Weights of a small transformer language model.
Size: width 256, 4 heads of 64, 7.6M parameters.
MLP neurons of a small language model. Each row is named by its layer, matrix (up: input weights) and neuron, and shows model dimensions 0-127. Each number is 200 + 40 x the weight over its row's rms, rounded and kept within 0 to 999.
Before each neuron's rows, "fires after" lists the tokens most often just before its 100 highest values on Wikipedia text that the model never trained on.

fires after: " s", "u", "s", "se", " sc", " t"
L6.up290,166,187,144,240,191,238,174,200,242,208,310,199,180,206,182,192,251,220,209,218,160,193,242,183,159,174,252,201,183,176,244,221,134,164,216,279,188,170,180,210,149,137,201,272,258,176,208,220,205,175,171,183,213,141,214,202,234,132,233,155,263,234,189,172,116,208,201,146,217,178,217,210,231,129,177,256,242,167,209,239,232,182,255,240,195,203,200,179,135,130,198,185,182,295,241,177,241,160,198,190,194,223,191,234,244,101,196,115,143,140,249,249,178,153,175,149,188,203,235,194,180,163,223,144,281,201,229,224

fires after: " ", "2", ",", " (", " the"
L6.up215,204,185,160,168,145,263,234,205,206,205,152,229,242,192,230,218,282,136,275,124,257,208,172,196,167,216,243,123,246,234,190,155,103,118,181,186,258,177,200,201,219,169,171,199,196,196,201,263,223,142,232,184,250,235,157,248,178,265,158,211,240,193,177,273,175,243,273,114,143,183,245,220,143,228,243,218,253,227,179,135,218,178,173,221,177,175,195,163,182,229,91,278,172,133,167,208,167,162,147,146,132,261,212,179,140,225,166,199,224,177,191,196,168,223,146,206,279,241,249,193,158,196,170,155,145,226,188,202

fires after: "u", ".", " te", " E", " "
L6.up811,252,194,162,160,201,194,250,184,189,215,178,162,286,196,130,99,280,194,187,241,220,170,249,208,279,213,278,207,227,203,190,193,218,218,160,203,240,176,173,155,234,167,198,257,193,204,174,157,187,203,124,190,216,149,177,175,235,246,204,270,197,185,137,298,222,178,139,179,201,173,257,181,278,267,176,183,233,168,227,174,298,202,157,191,211,173,179,162,159,197,138,249,195,217,165,148,273,220,187,170,201,199,228,225,157,196,171,189,161,205,113,211,148,243,196,154,268,208,175,187,216,221,141,154,183,133,180,217

fires after: " ", " (", " f", " t"
L6.up85,168,220,160,189,190,187,239,184,180,159,226,233,266,201,228,233,204,164,237,125,236,135,235,190,234,209,231,306,227,206,202,141,199,195,260,291,194,183,221,278,235,150,203,173,253,192,228,194,261,186,225,211,170,212,172,237,196,197,219,242,259,225,126,219,235,126,205,272,175,190,187,207,210,191,231,178,271,224,245,154,229,151,183,175,181,181,223,137,245,176,174,207,186,146,159,178,196,161,176,159,221,189,130,182,180,213,249,169,174,211,244,262,183,205,208,210,216,255,221,169,229,178,162,226,188,174,145,198

fires after: " g", "iv", "re", " G", "eneral", "g"
L2.up734,232,213,170,200,220,152,171,153,227,199,233,105,175,209,181,142,207,268,287,185,255,219,155,220,250,195,140,182,156,211,127,157,226,252,189,181,177,178,210,200,247,209,118,225,275,266,240,193,257,196,184,256,195,233,180,203,166,162,224,190,173,189,234,211,317,177,227,211,124,151,164,170,210,144,236,62,156,155,76,214,172,226,259,247,220,193,204,175,210,201,199,251,261,188,203,111,245,212,168,214,162,188,248,226,143,162,253,262,164,150,186,214,158,188,242,243,234,199,178,291,226,188,219,216,242,211,204,226

fires after: " ind", " Ind", "od", "ic", "1", " cons"
L2.up911,238,202,119,147,174,268,163,151,180,191,221,306,159,169,171,163,103,252,185,200,140,214,200,216,281,226,224,171,162,257,146,230,157,250,199,208,139,239,191,215,244,153,204,172,243,187,197,193,209,260,168,241,158,226,220,210,182,173,166,212,274,233,122,203,150,204,220,148,159,224,148,183,172,193,113,223,188,221,185,268,183,288,194,224,154,263,155,234,173,248,173,209,276,107,165,189,243,170,159,245,219,181,147,181,214,123,218,213,166,194,176,236,195,178,227,235,215,235,201,238,175,141,222,249,190,262,224,190

fires after: " cont", "==", " st", "P", " b", " att"
L6.up19,296,156,192,253,286,127,228,241,210,225,200,230,183,176,139,189,100,174,171,188,135,118,242,243,190,113,202,272,197,222,243,189,286,216,185,194,207,148,230,157,116,186,167,190,195,218,247,145,204,218,197,206,244,184,201,148,209,159,166,207,214,177,180,235,180,182,207,236,211,228,211,244,196,279,186,194,268,212,175,199,147,255,300,167,291,164,244,237,191,212,124,229,225,201,147,271,209,214,185,268,189,184,227,181,235,179,167,101,191,173,239,219,217,173,204,177,132,179,184,146,246,136,153,220,183,198,164,309

fires after: " ", "1", "ind"
L2.up982,221,249,166,182,185,217,146,159,147,194,169,244,192,180,162,182,131,263,242,113,194,269,198,199,237,114,216,201,138,237,194,199,213,180,154,210,154,266,148,220,191,193,192,212,217,184,216,175,197,243,204,284,162,204,167,232,165,236,169,273,207,172,169,215,199,191,196,207,154,246,179,188,139,153,248,205,196,241,197,239,217,232,198,182,206,180,190,244,227,190,195,193,263,153,209,191,241,207,212,206,120,114,193,153,191,193,278,193,124,217,215,174,186,177,180,192,232,190,177,219,192,140,222,255,179,254,108,199

fires after: " D", "st", "up", "ist", " d", "ar"
L6.up932,204,242,195,167,225,209,214,190,234,138,212,219,160,175,191,218,236,241,192,134,230,233,231,242,152,138,215,256,235,175,236,193,76,220,201,212,140,252,127,259,212,223,215,228,186,222,199,176,291,183,228,175,222,223,194,181,224,202,179,205,208,207,154,212,221,123,221,174,170,238,177,200,199,102,262,208,157,223,233,257,201,222,180,245,134,199,185,241,246,180,145,251,201,196,134,166,279,229,221,179,124,226,171,202,139,201,244,159,176,165,153,219,161,171,222,185,218,261,203,185,313,148,209,211,153,286,174,269

fires after: ",", " Me", " C", " of", " N", " I"
L6.up937,185,243,169,141,145,249,141,188,141,238,193,193,208,197,162,151,226,243,152,212,174,163,164,174,230,288,270,234,213,156,185,198,180,189,179,153,218,233,101,216,219,204,164,179,245,282,240,253,233,168,217,226,263,200,205,139,234,231,197,156,126,178,277,192,182,192,205,179,274,172,146,191,152,172,216,234,250,234,270,207,220,166,141,204,196,194,193,216,172,159,177,288,248,190,144,171,159,268,271,251,156,216,221,202,188,237,205,247,256,265,154,204,171,238,149,162,192,160,247,193,173,210,220,184,197,190,183,143

fires after: " s", " w", " bec", "s", " c", " m"
L6.up32,174,231,235,237,127,203,216,147,170,177,238,257,142,163,255,120,186,223,206,171,250,215,226,269,134,208,179,272,206,214,236,227,160,227,141,281,213,140,208,244,180,199,258,233,228,221,226,255,256,131,195,183,254,189,266,228,256,268,226,190,255,147,163,226,220,218,215,154,153,195,261,167,196,186,210,213,247,154,181,239,173,262,214,208,173,244,181,242,206,170,184,195,265,198,248,209,175,117,130,178,164,169,148,268,177,170,177,105,195,223,214,247,230,233,212,157,163,168,182,236,159,183,251,191,218,251,198,178

fires after: " d", " D", "o", "D", " h"
L2.up630,191,232,172,281,131,262,248,190,205,238,212,208,197,166,172,110,250,228,257,202,195,236,165,233,233,147,225,182,165,186,156,203,156,233,265,235,259,209,246,195,190,265,226,203,215,279,206,210,197,244,259,228,179,214,210,132,230,158,82,235,167,179,145,178,193,239,174,196,195,194,225,203,257,204,195,190,229,218,149,192,216,204,215,220,233,105,185,197,197,197,181,233,175,180,166,194,268,170,220,173,194,233,241,226,153,206,132,205,200,196,175,203,190,154,237,247,203,222,172,187,181,239,226,277,156,95,255,136

fires after: " r", " R", " sc", "R"
L2.up990,180,190,252,221,224,190,264,259,199,224,234,127,223,283,171,176,143,194,161,107,201,192,164,240,219,201,144,152,138,269,195,212,194,151,262,169,239,168,147,195,160,211,195,229,172,188,238,139,248,240,277,238,132,289,257,221,219,235,205,215,175,201,164,324,224,148,164,175,156,130,196,213,275,219,212,214,146,204,139,257,126,261,161,271,198,194,220,240,253,202,219,219,155,194,134,189,230,258,197,200,216,191,198,177,147,138,230,219,240,161,224,231,161,138,209,92,155,193,157,260,206,221,237,223,203,186,272,214

fires after: " S", " s", " g", "S", " G"
L2.up267,217,205,166,296,176,200,260,96,176,195,253,210,88,210,180,200,142,181,203,259,190,154,248,256,284,157,208,236,284,245,147,167,181,214,192,162,197,217,262,179,244,293,216,193,211,212,200,204,173,186,215,237,184,220,224,179,219,192,195,193,247,172,267,144,160,219,238,173,133,118,144,180,169,136,201,211,191,231,183,217,147,261,187,203,178,200,170,217,178,170,250,230,271,212,209,208,248,175,255,144,202,185,187,241,224,139,173,245,173,107,195,176,240,176,243,204,237,264,232,256,167,236,140,203,205,251,204,217

fires after: ".", "\n", "\n\n", " "
L6.up641,134,248,175,195,215,167,195,156,191,161,202,227,201,190,175,210,217,152,172,255,165,168,225,168,181,250,156,164,164,226,150,173,191,220,235,181,265,232,180,194,138,237,201,231,161,115,216,188,209,184,232,119,273,271,164,124,201,146,248,230,257,209,156,237,137,125,238,160,186,215,201,274,180,191,222,265,192,195,243,178,175,195,292,217,163,204,184,190,129,169,179,117,220,179,281,171,251,315,180,140,240,212,280,249,240,211,148,164,155,124,183,163,229,195,169,170,233,229,170,253,174,160,185,193,221,157,139,273

fires after: " st", "ro", " c", "re", " C", "red"
L2.up469,212,121,200,199,206,240,172,223,135,175,295,269,191,194,236,173,189,170,268,156,229,235,260,138,221,145,173,215,194,191,218,207,230,159,138,247,169,219,179,203,191,239,132,169,190,264,199,247,259,226,232,169,195,194,193,152,230,249,214,133,210,247,174,179,211,185,228,212,194,194,237,315,230,229,219,264,282,199,167,284,229,206,168,199,184,277,160,188,212,188,175,174,188,158,226,238,228,133,174,183,275,270,182,219,206,140,202,224,192,169,239,219,222,145,221,225,135,210,178,247,170,209,212,166,202,168,183,174

fires after: " D", " d", "D", " le"
L2.up464,156,221,208,176,185,223,279,245,202,172,239,166,248,140,195,85,194,162,167,179,247,169,152,201,226,169,186,174,198,172,164,176,131,221,236,222,266,218,202,216,219,208,192,281,153,161,203,219,205,178,226,281,207,259,152,131,191,201,111,235,217,187,214,154,182,209,216,269,171,168,218,217,262,221,232,243,230,152,193,151,186,186,208,218,168,219,219,282,170,114,108,187,248,190,136,198,176,177,208,153,227,199,210,161,236,192,145,199,251,173,183,202,156,185,273,197,203,226,178,245,144,226,302,187,256,198,277,186

fires after: " h", "h", " an", "er", "ar", " a"
L6.up788,111,272,270,252,260,224,259,175,177,196,114,162,114,178,168,199,187,264,206,236,150,209,168,191,203,139,224,169,126,199,171,128,137,263,231,205,289,172,199,155,184,215,190,211,224,228,132,245,198,200,200,206,202,139,153,194,204,133,236,217,288,219,220,242,150,224,116,236,138,169,229,241,153,197,225,202,199,225,185,249,223,206,224,157,205,202,186,234,177,234,211,236,183,141,189,217,179,165,212,181,185,170,199,160,244,156,224,221,264,188,190,169,221,251,163,181,304,200,195,232,179,223,230,266,210,205,219,126

fires after: " S", " A", "S", " L", "ing"
L2.up0,218,170,203,223,209,229,227,165,198,218,180,182,126,180,245,227,169,172,189,142,166,102,214,282,280,130,256,169,165,257,211,152,197,204,198,253,163,219,229,164,167,308,156,160,155,218,214,266,199,160,224,273,138,219,282,230,147,270,234,245,101,215,179,156,200,209,181,258,234,180,211,216,228,178,204,175,185,246,152,180,203,191,214,270,240,241,224,200,232,192,204,164,205,180,249,204,171,194,211,267,190,236,217,179,251,138,161,148,213,216,162,162,176,157,223,184,216,262,295,173,162,227,282,174,206,223,252,234

fires after: "ir", "b", "n", "t", " Al", "ec"
L6.up948,184,221,197,222,124,195,174,139,177,223,174,217,187,241,190,232,189,187,190,164,173,251,126,258,164,164,280,219,177,171,155,211,101,204,224,162,171,225,245,154,178,221,219,227,208,280,224,264,172,171,204,173,291,215,204,231,193,235,218,167,284,283,137,205,272,235,157,213,167,115,160,197,167,214,129,214,225,177,177,235,220,221,169,203,194,238,189,174,184,158,158,169,132,211,191,263,197,234,215,191,163,233,119,193,234,222,160,226,234,193,192,247,188,185,202,211,175,220,122,167,217,149,211,234,224,182,216,251

fires after: " l", "ill", " L", " part", " stud"
L2.up543,234,202,243,164,263,248,201,206,187,260,140,114,175,258,138,286,200,259,206,188,104,200,168,216,176,214,206,100,158,174,137,172,204,220,279,190,138,198,262,152,147,197,223,227,173,240,278,175,207,216,211,217,211,147,213,155,202,194,148,166,214,254,160,197,234,186,261,210,196,155,238,178,140,169,151,200,151,141,148,196,181,179,194,166,213,131,178,188,220,150,220,180,185,152,210,207,154,195,171,215,195,180,227,179,248,156,155,198,246,184,204,232,157,194,176,220,144,209,213,201,206,139,170,291,194,249,167,183

fires after: " N", " n", " C"
L2.up958,131,198,162,215,247,155,99,233,194,270,186,217,202,140,180,163,207,230,178,204,219,180,161,166,215,231,228,130,190,274,151,181,277,156,230,269,213,265,224,171,286,245,202,224,259,215,163,173,206,208,140,216,206,178,202,180,216,183,153,227,208,216,216,262,250,226,171,156,186,218,188,155,157,169,157,277,198,165,175,196,215,165,85,248,266,142,204,192,224,210,135,232,234,185,193,198,243,209,245,214,190,239,161,186,182,140,210,182,239,239,205,187,180,248,177,221,210,207,191,242,166,278,186,174,203,210,229,207

fires after: " g", "u", "o", "eneral", " h"
L2.up195,240,139,187,219,268,203,140,143,247,207,325,183,163,224,155,259,183,182,231,216,278,203,176,292,220,176,147,215,172,262,153,121,219,180,164,162,132,191,156,202,209,238,174,136,238,159,238,213,153,152,170,172,209,207,102,205,223,198,183,210,213,210,186,251,213,188,172,142,154,198,170,246,182,175,192,188,222,273,182,242,197,239,170,244,200,230,187,201,105,240,158,223,218,226,175,197,221,241,148,217,238,294,237,150,172,162,238,216,241,192,214,227,122,184,190,241,245,204,140,267,182,163,164,118,253,210,142,212

fires after: " D", " d", " F", "D", "j", " M"
L2.up574,212,322,179,161,166,249,193,165,205,288,208,167,192,225,200,116,227,224,166,171,310,157,57,209,214,201,200,188,230,231,214,213,106,259,185,210,206,220,140,248,140,202,173,240,179,205,162,230,173,219,249,225,259,188,184,196,230,231,166,222,67,222,227,202,220,212,247,161,245,207,161,139,209,206,220,210,190,188,116,219,178,161,171,246,195,202,227,202,213,190,272,259,174,190,141,201,219,149,168,257,165,167,241,113,248,187,181,198,258,186,270,159,183,176,263,201,168,218,151,187,203,152,207,203,226,131,200,185

fires after: " is", "v", " N", " K", "um"
L6.up608,215,276,190,200,178,178,226,245,273,244,192,123,238,205,211,185,181,235,214,120,148,145,185,160,168,179,157,227,174,222,115,202,207,222,160,260,207,172,211,223,175,188,133,214,257,226,207,125,239,135,119,221,183,190,207,158,259,226,188,244,228,250,150,146,113,227,165,136,205,298,196,134,201,305,231,158,251,151,200,207,137,172,159,147,224,169,246,184,207,248,215,211,164,202,288,250,209,225,247,157,165,176,152,214,237,230,190,256,187,198,150,215,195,183,222,193,220,243,278,237,110,235,180,197,187,226,208,263

fires after: " E", " ", " e", "E"
L6.up611,190,227,199,176,182,236,257,198,166,231,270,160,214,199,129,204,216,211,165,248,187,196,239,206,261,179,198,189,197,187,237,198,254,221,192,153,158,154,153,203,294,111,184,220,151,218,187,144,202,281,138,188,215,185,201,102,263,174,162,174,226,224,211,170,197,197,233,150,165,275,214,233,218,152,199,147,181,206,165,181,227,109,177,131,159,205,210,138,224,197,216,244,209,194,221,215,164,185,147,237,212,236,213,277,232,180,203,167,196,202,189,204,280,89,150,210,224,215,178,230,219,189,251,160,235,206,166,240

fires after: "l", "t", " ch", "c", "od", " Ch"
L6.up715,198,234,209,235,194,205,212,172,231,228,216,254,218,216,196,261,118,179,223,232,194,296,233,134,186,190,225,117,194,233,180,201,151,180,233,238,156,170,129,173,222,254,140,190,148,203,221,133,216,190,202,144,180,222,213,147,185,155,205,264,289,285,228,186,217,233,140,185,186,239,165,228,150,214,113,199,218,217,194,301,213,150,81,245,160,188,189,195,166,173,207,210,180,205,239,226,195,269,181,212,166,159,270,203,307,164,186,166,190,170,152,264,187,140,196,218,194,199,220,216,207,211,202,206,211,209,145,148

fires after: " s", " S", " f", " V", " res", "S"
L2.up653,226,221,164,210,181,239,167,234,213,219,213,178,168,226,210,149,182,129,202,149,229,210,268,202,231,161,183,227,175,171,231,215,248,228,223,268,186,249,146,220,144,195,166,247,207,246,184,264,173,197,216,257,110,185,244,209,180,165,167,198,201,160,169,163,176,195,183,202,239,176,232,212,186,236,165,218,211,268,153,174,222,188,238,238,204,123,219,233,216,165,181,183,236,245,192,164,209,186,250,210,243,200,257,340,117,204,191,162,239,153,243,196,226,191,291,200,217,287,209,187,127,158,187,325,165,231,210,223

fires after: "1", " ", "iv", " g", " p", " Ind"
L2.up380,237,215,70,162,230,170,125,133,161,194,177,170,176,207,153,204,78,232,303,176,122,213,218,192,153,207,199,216,199,236,223,245,168,222,206,164,164,197,174,215,216,194,143,163,246,215,225,119,213,232,254,246,170,210,150,117,156,186,120,233,225,174,150,276,146,159,200,159,213,244,178,193,147,187,162,246,214,221,199,222,228,193,223,219,179,224,155,188,252,139,118,236,266,142,167,208,223,192,131,211,165,162,190,188,143,198,240,216,122,158,160,186,189,184,210,249,283,280,220,236,205,172,289,189,192,229,211,189

fires after: " G", "g", " B", " th", "ab", "h"
L6.up94,249,252,168,221,179,219,226,170,229,220,265,125,194,216,201,244,222,239,152,229,204,200,155,194,225,214,213,267,151,200,182,215,147,243,226,261,158,162,167,155,168,124,149,145,158,161,151,253,238,199,169,209,205,105,262,247,181,158,202,170,218,179,333,209,287,221,179,139,174,153,203,153,149,119,215,210,158,179,232,223,226,238,150,242,253,250,183,137,178,227,256,182,214,174,184,262,272,234,226,192,162,288,199,191,140,205,175,170,193,118,159,269,192,208,271,227,232,215,210,233,217,176,250,148,239,200,213,239

fires after: " s", " S", " t", " p", " P"
L2.up516,206,153,148,236,184,235,158,196,192,149,179,203,173,174,239,169,202,162,139,209,146,194,234,210,149,181,140,162,160,189,173,202,250,189,188,251,207,229,257,186,274,190,198,218,208,232,210,313,217,169,254,229,166,198,227,183,177,157,242,227,277,207,255,195,216,204,186,275,205,142,260,255,124,206,192,249,144,213,216,234,206,150,194,168,234,169,230,182,87,185,169,232,200,198,159,192,153,166,152,172,242,197,213,245,197,187,173,245,238,131,234,182,155,189,255,199,204,238,150,205,187,211,262,217,236,223,287,181

fires after: " s", " r", "s", " R", " pr", " d"
L6.up330,233,200,201,202,235,219,237,134,224,263,172,198,175,212,223,228,183,203,174,224,195,304,222,111,154,232,256,250,195,263,185,223,152,194,244,218,223,176,193,159,216,152,165,168,136,256,207,230,257,236,185,252,241,181,206,175,233,207,219,181,230,239,193,178,194,180,167,192,157,186,261,207,220,183,208,152,241,147,165,199,163,174,277,235,186,243,167,172,211,72,214,125,193,176,195,272,212,179,219,214,268,186,178,228,147,112,212,189,203,242,145,210,201,207,245,160,225,231,198,202,192,158,191,258,263,213,229,151

fires after: " d", " b", "ough"
L2.up679,169,264,191,187,205,169,161,224,166,201,165,204,199,233,222,174,177,302,218,266,277,205,199,237,186,201,187,209,171,262,184,150,199,268,302,179,221,258,175,249,220,274,189,198,183,164,201,230,137,181,261,243,185,215,152,172,193,233,125,189,223,260,187,238,187,198,191,246,130,215,248,158,186,175,207,266,113,186,175,132,195,227,157,171,223,126,153,206,203,166,203,129,251,170,176,278,239,219,114,155,269,183,240,159,220,154,181,189,209,112,158,219,164,215,256,195,199,155,156,191,205,128,165,179,194,139,219,184

fires after: "ap", "ver", "ru", " that", "ac", "ated"
L6.up131,200,131,198,225,177,210,167,202,212,250,242,252,154,225,206,184,260,175,182,140,155,198,199,136,170,187,204,271,206,192,191,256,150,237,248,173,247,174,131,260,115,203,140,227,145,111,191,256,253,204,179,223,168,205,191,197,194,164,225,221,215,205,194,191,169,159,214,138,172,219,229,198,215,183,254,203,228,236,202,271,208,168,146,246,201,144,218,174,163,175,202,221,259,202,176,137,274,175,151,160,276,225,177,142,238,191,147,298,195,192,266,232,274,226,263,161,166,164,147,250,213,195,159,245,197,234,194,215

fires after: " t", " S", " s", "iss", " T", "o"
L2.up680,268,123,172,220,158,277,168,220,202,202,205,119,186,182,237,206,158,160,214,180,111,210,191,139,153,200,121,186,193,200,237,230,147,97,184,242,158,161,242,153,169,221,147,196,198,247,220,228,261,95,256,178,152,161,252,186,201,278,240,168,224,172,209,201,214,172,209,230,190,160,209,200,186,238,141,249,189,150,191,155,241,182,135,196,244,230,216,183,159,223,281,186,212,202,126,213,219,209,125,147,223,226,227,247,155,216,171,186,198,144,206,226,179,194,228,137,185,196,214,205,183,251,139,283,201,220,179,243

fires after: "\n\n", "\n", "av", "and", "ap", "ang"
L6.up587,194,192,183,240,221,265,188,166,264,138,214,185,199,160,185,265,124,179,240,217,177,219,150,263,211,210,172,128,169,156,214,139,243,224,209,62,132,185,167,228,147,152,221,187,127,219,181,171,146,197,157,194,240,157,193,162,206,196,197,253,218,181,165,206,168,169,223,236,219,179,123,221,193,246,248,215,178,201,248,217,215,172,252,232,194,208,182,201,162,178,345,213,206,153,253,174,186,257,210,160,217,214,229,311,140,143,213,188,250,224,189,268,186,210,213,159,187,159,144,149,238,221,212,256,225,254,176,186

fires after: " D", " d", " b", "ra"
L2.up1003,217,128,247,168,214,222,243,236,162,140,184,173,239,223,175,204,216,209,216,176,241,148,131,211,181,192,202,238,199,210,194,111,114,239,239,234,286,266,227,262,189,219,184,242,153,198,205,219,188,178,210,245,230,176,212,160,190,217,139,191,178,217,245,221,115,218,151,215,187,162,183,299,191,199,240,259,157,209,113,170,208,215,144,243,185,135,172,243,215,104,201,223,185,209,158,274,187,158,161,124,187,217,214,191,121,183,170,129,199,170,239,231,152,143,239,130,188,205,224,212,185,140,215,236,204,137,149,194

fires after: " c", " C", "oc", " d", " t"
L2.up42,218,212,103,229,254,284,172,276,275,265,191,238,172,203,220,176,178,208,169,198,200,166,217,145,154,225,205,142,215,168,246,266,153,154,233,223,169,158,219,207,250,218,204,205,222,167,261,176,234,175,210,209,164,241,170,179,248,187,192,196,220,181,249,185,241,244,162,158,159,202,250,166,242,164,191,217,262,186,255,201,179,177,232,234,223,154,242,148,248,194,194,153,271,223,215,245,198,216,107,236,168,189,144,218,162,203,177,236,171,156,208,206,210,196,176,239,199,230,187,217,173,203,207,194,162,209,225,221

fires after: " R", " stud", "olog", " Part", " r", "ir"
L2.up583,265,146,191,214,184,236,161,222,147,218,182,238,169,247,206,230,118,284,245,212,224,251,218,231,176,236,189,213,118,130,163,157,160,305,204,172,142,156,218,204,142,213,220,239,143,199,195,209,81,185,288,230,155,257,215,163,199,229,147,224,164,190,153,197,161,106,178,216,181,197,259,160,192,217,189,289,193,234,155,206,187,198,249,195,184,198,187,219,207,218,268,257,170,216,148,193,183,188,239,141,191,184,255,166,180,211,149,209,184,174,197,257,156,176,220,147,170,161,245,203,204,223,195,180,178,128,201,201

fires after: " M", " D", "\n", " L", " V", "r"
L2.up89,146,237,238,202,226,256,191,285,186,170,220,124,147,211,199,121,153,230,261,209,191,126,178,238,166,270,225,184,153,237,127,157,122,236,250,258,139,242,121,209,158,246,184,240,121,200,197,160,177,144,244,198,161,163,178,223,215,192,64,245,172,249,234,268,175,170,252,197,200,185,165,198,190,267,177,161,161,197,173,192,182,154,184,214,251,183,221,241,234,178,229,246,210,162,201,130,268,214,197,260,271,181,223,200,249,110,210,207,222,190,169,190,236,187,166,206,194,162,182,297,217,239,222,257,130,165,213,173

fires after: "°", " Bl", " s", " G", " of", "oll"
L2.up76,182,208,190,196,237,179,252,195,192,264,186,134,151,207,152,157,183,157,276,263,151,153,195,225,279,211,173,169,184,160,213,212,216,228,170,137,142,232,233,190,264,208,119,227,94,247,219,216,218,217,217,155,224,234,219,209,236,166,114,242,194,197,145,272,236,198,205,143,243,237,241,209,227,218,207,247,147,252,195,191,136,193,197,113,163,238,232,254,185,233,289,215,214,137,199,207,127,207,187,196,208,166,256,177,234,123,235,264,154,173,266,170,194,131,184,168,145,156,171,202,156,250,232,251,208,214,240,174

fires after: " s", " S", " h", " th"
L2.up273,182,162,169,212,166,234,277,271,185,167,270,215,172,222,202,108,188,162,170,204,239,153,224,197,215,256,223,230,177,287,201,175,199,247,189,265,133,194,264,185,190,167,215,213,178,186,174,281,221,127,191,236,165,222,223,261,183,172,252,161,194,272,225,138,85,155,182,248,214,251,252,166,197,234,269,187,103,244,184,250,240,173,138,257,183,180,182,165,126,164,151,223,207,194,186,230,202,116,173,217,169,235,249,310,241,160,191,197,208,210,160,144,219,147,169,208,222,220,133,177,127,217,187,237,215,239,188,179

fires after: " pro", "ro", " Pro", " g"
L2.up153,230,228,223,275,263,229,230,78,223,172,234,173,177,249,245,242,123,165,174,210,210,169,221,199,225,119,225,191,146,217,181,147,163,133,225,158,203,198,224,234,274,249,246,179,233,245,236,228,175,221,163,227,142,216,185,240,147,163,226,267,165,252,185,107,216,202,162,198,141,156,72,214,149,118,213,222,222,263,188,178,119,235,216,184,226,206,190,215,186,162,163,209,148,167,204,240,237,208,170,159,243,279,223,138,220,128,262,227,189,147,239,219,204,206,163,266,212,268,305,218,228,227,184,137,152,200,196,182

fires after: "el", " pro", " b", "ro", "ri"
L6.up743,193,193,217,275,200,190,222,106,229,181,254,204,192,209,138,197,133,197,124,175,241,237,202,172,171,183,198,243,182,132,215,198,196,175,174,136,177,142,186,234,176,223,112,202,190,168,238,243,216,162,148,170,160,212,132,162,189,190,219,181,225,194,194,246,156,129,156,192,178,154,187,239,178,205,239,212,244,315,213,184,153,238,200,215,147,167,209,204,243,256,193,258,169,266,206,143,254,203,242,182,225,198,200,165,162,159,264,295,218,186,195,200,237,198,179,243,243,192,146,171,150,144,147,251,176,147,260,169

fires after: " or", "e", " A", " a", " an", " L"
L6.up462,244,241,194,288,251,197,177,169,196,171,176,184,189,229,186,202,176,259,303,211,152,156,172,124,171,216,184,207,185,208,225,218,194,159,156,206,258,177,289,188,182,239,178,203,137,169,135,226,213,248,219,212,171,126,194,151,259,186,246,176,166,220,161,285,211,207,159,305,167,223,235,242,173,193,165,182,205,168,248,270,221,233,185,238,190,160,172,261,179,182,221,158,206,165,217,180,237,123,179,132,193,233,200,209,275,184,147,222,164,255,195,223,201,184,194,130,321,284,190,217,202,227,212,209,203,251,173,164

fires after: " S", " s", " P", " T", " D", "s"
L2.up170,241,189,175,196,246,224,210,235,249,138,190,191,166,233,201,216,142,189,203,206,197,241,185,244,200,191,144,235,198,243,238,219,159,232,124,226,195,197,243,147,226,291,224,176,180,276,141,324,282,227,247,179,291,200,240,115,214,192,189,139,188,178,202,139,216,147,177,237,198,153,210,208,146,193,164,278,218,186,170,126,240,160,229,209,222,270,268,214,211,165,169,207,243,214,241,158,88,227,180,110,254,167,166,153,147,176,174,206,189,162,161,158,223,130,205,219,228,235,226,223,213,240,197,198,172,183,205,218

fires after: " Ad", " ad", " d", "t", " At", " D"
L6.up874,253,150,179,214,229,242,158,238,212,190,156,192,227,197,166,281,203,235,238,117,262,170,205,240,200,225,244,208,179,189,278,214,257,232,264,239,232,164,187,258,174,124,248,238,156,152,192,220,169,243,230,185,279,197,185,238,217,183,182,168,205,247,194,186,176,194,195,212,183,208,131,278,217,217,176,215,222,167,200,185,231,202,199,296,177,199,207,171,213,148,213,260,267,176,174,237,276,229,183,189,248,196,198,240,160,134,224,142,139,114,195,185,172,147,249,138,244,247,138,161,164,185,179,178,171,194,197,241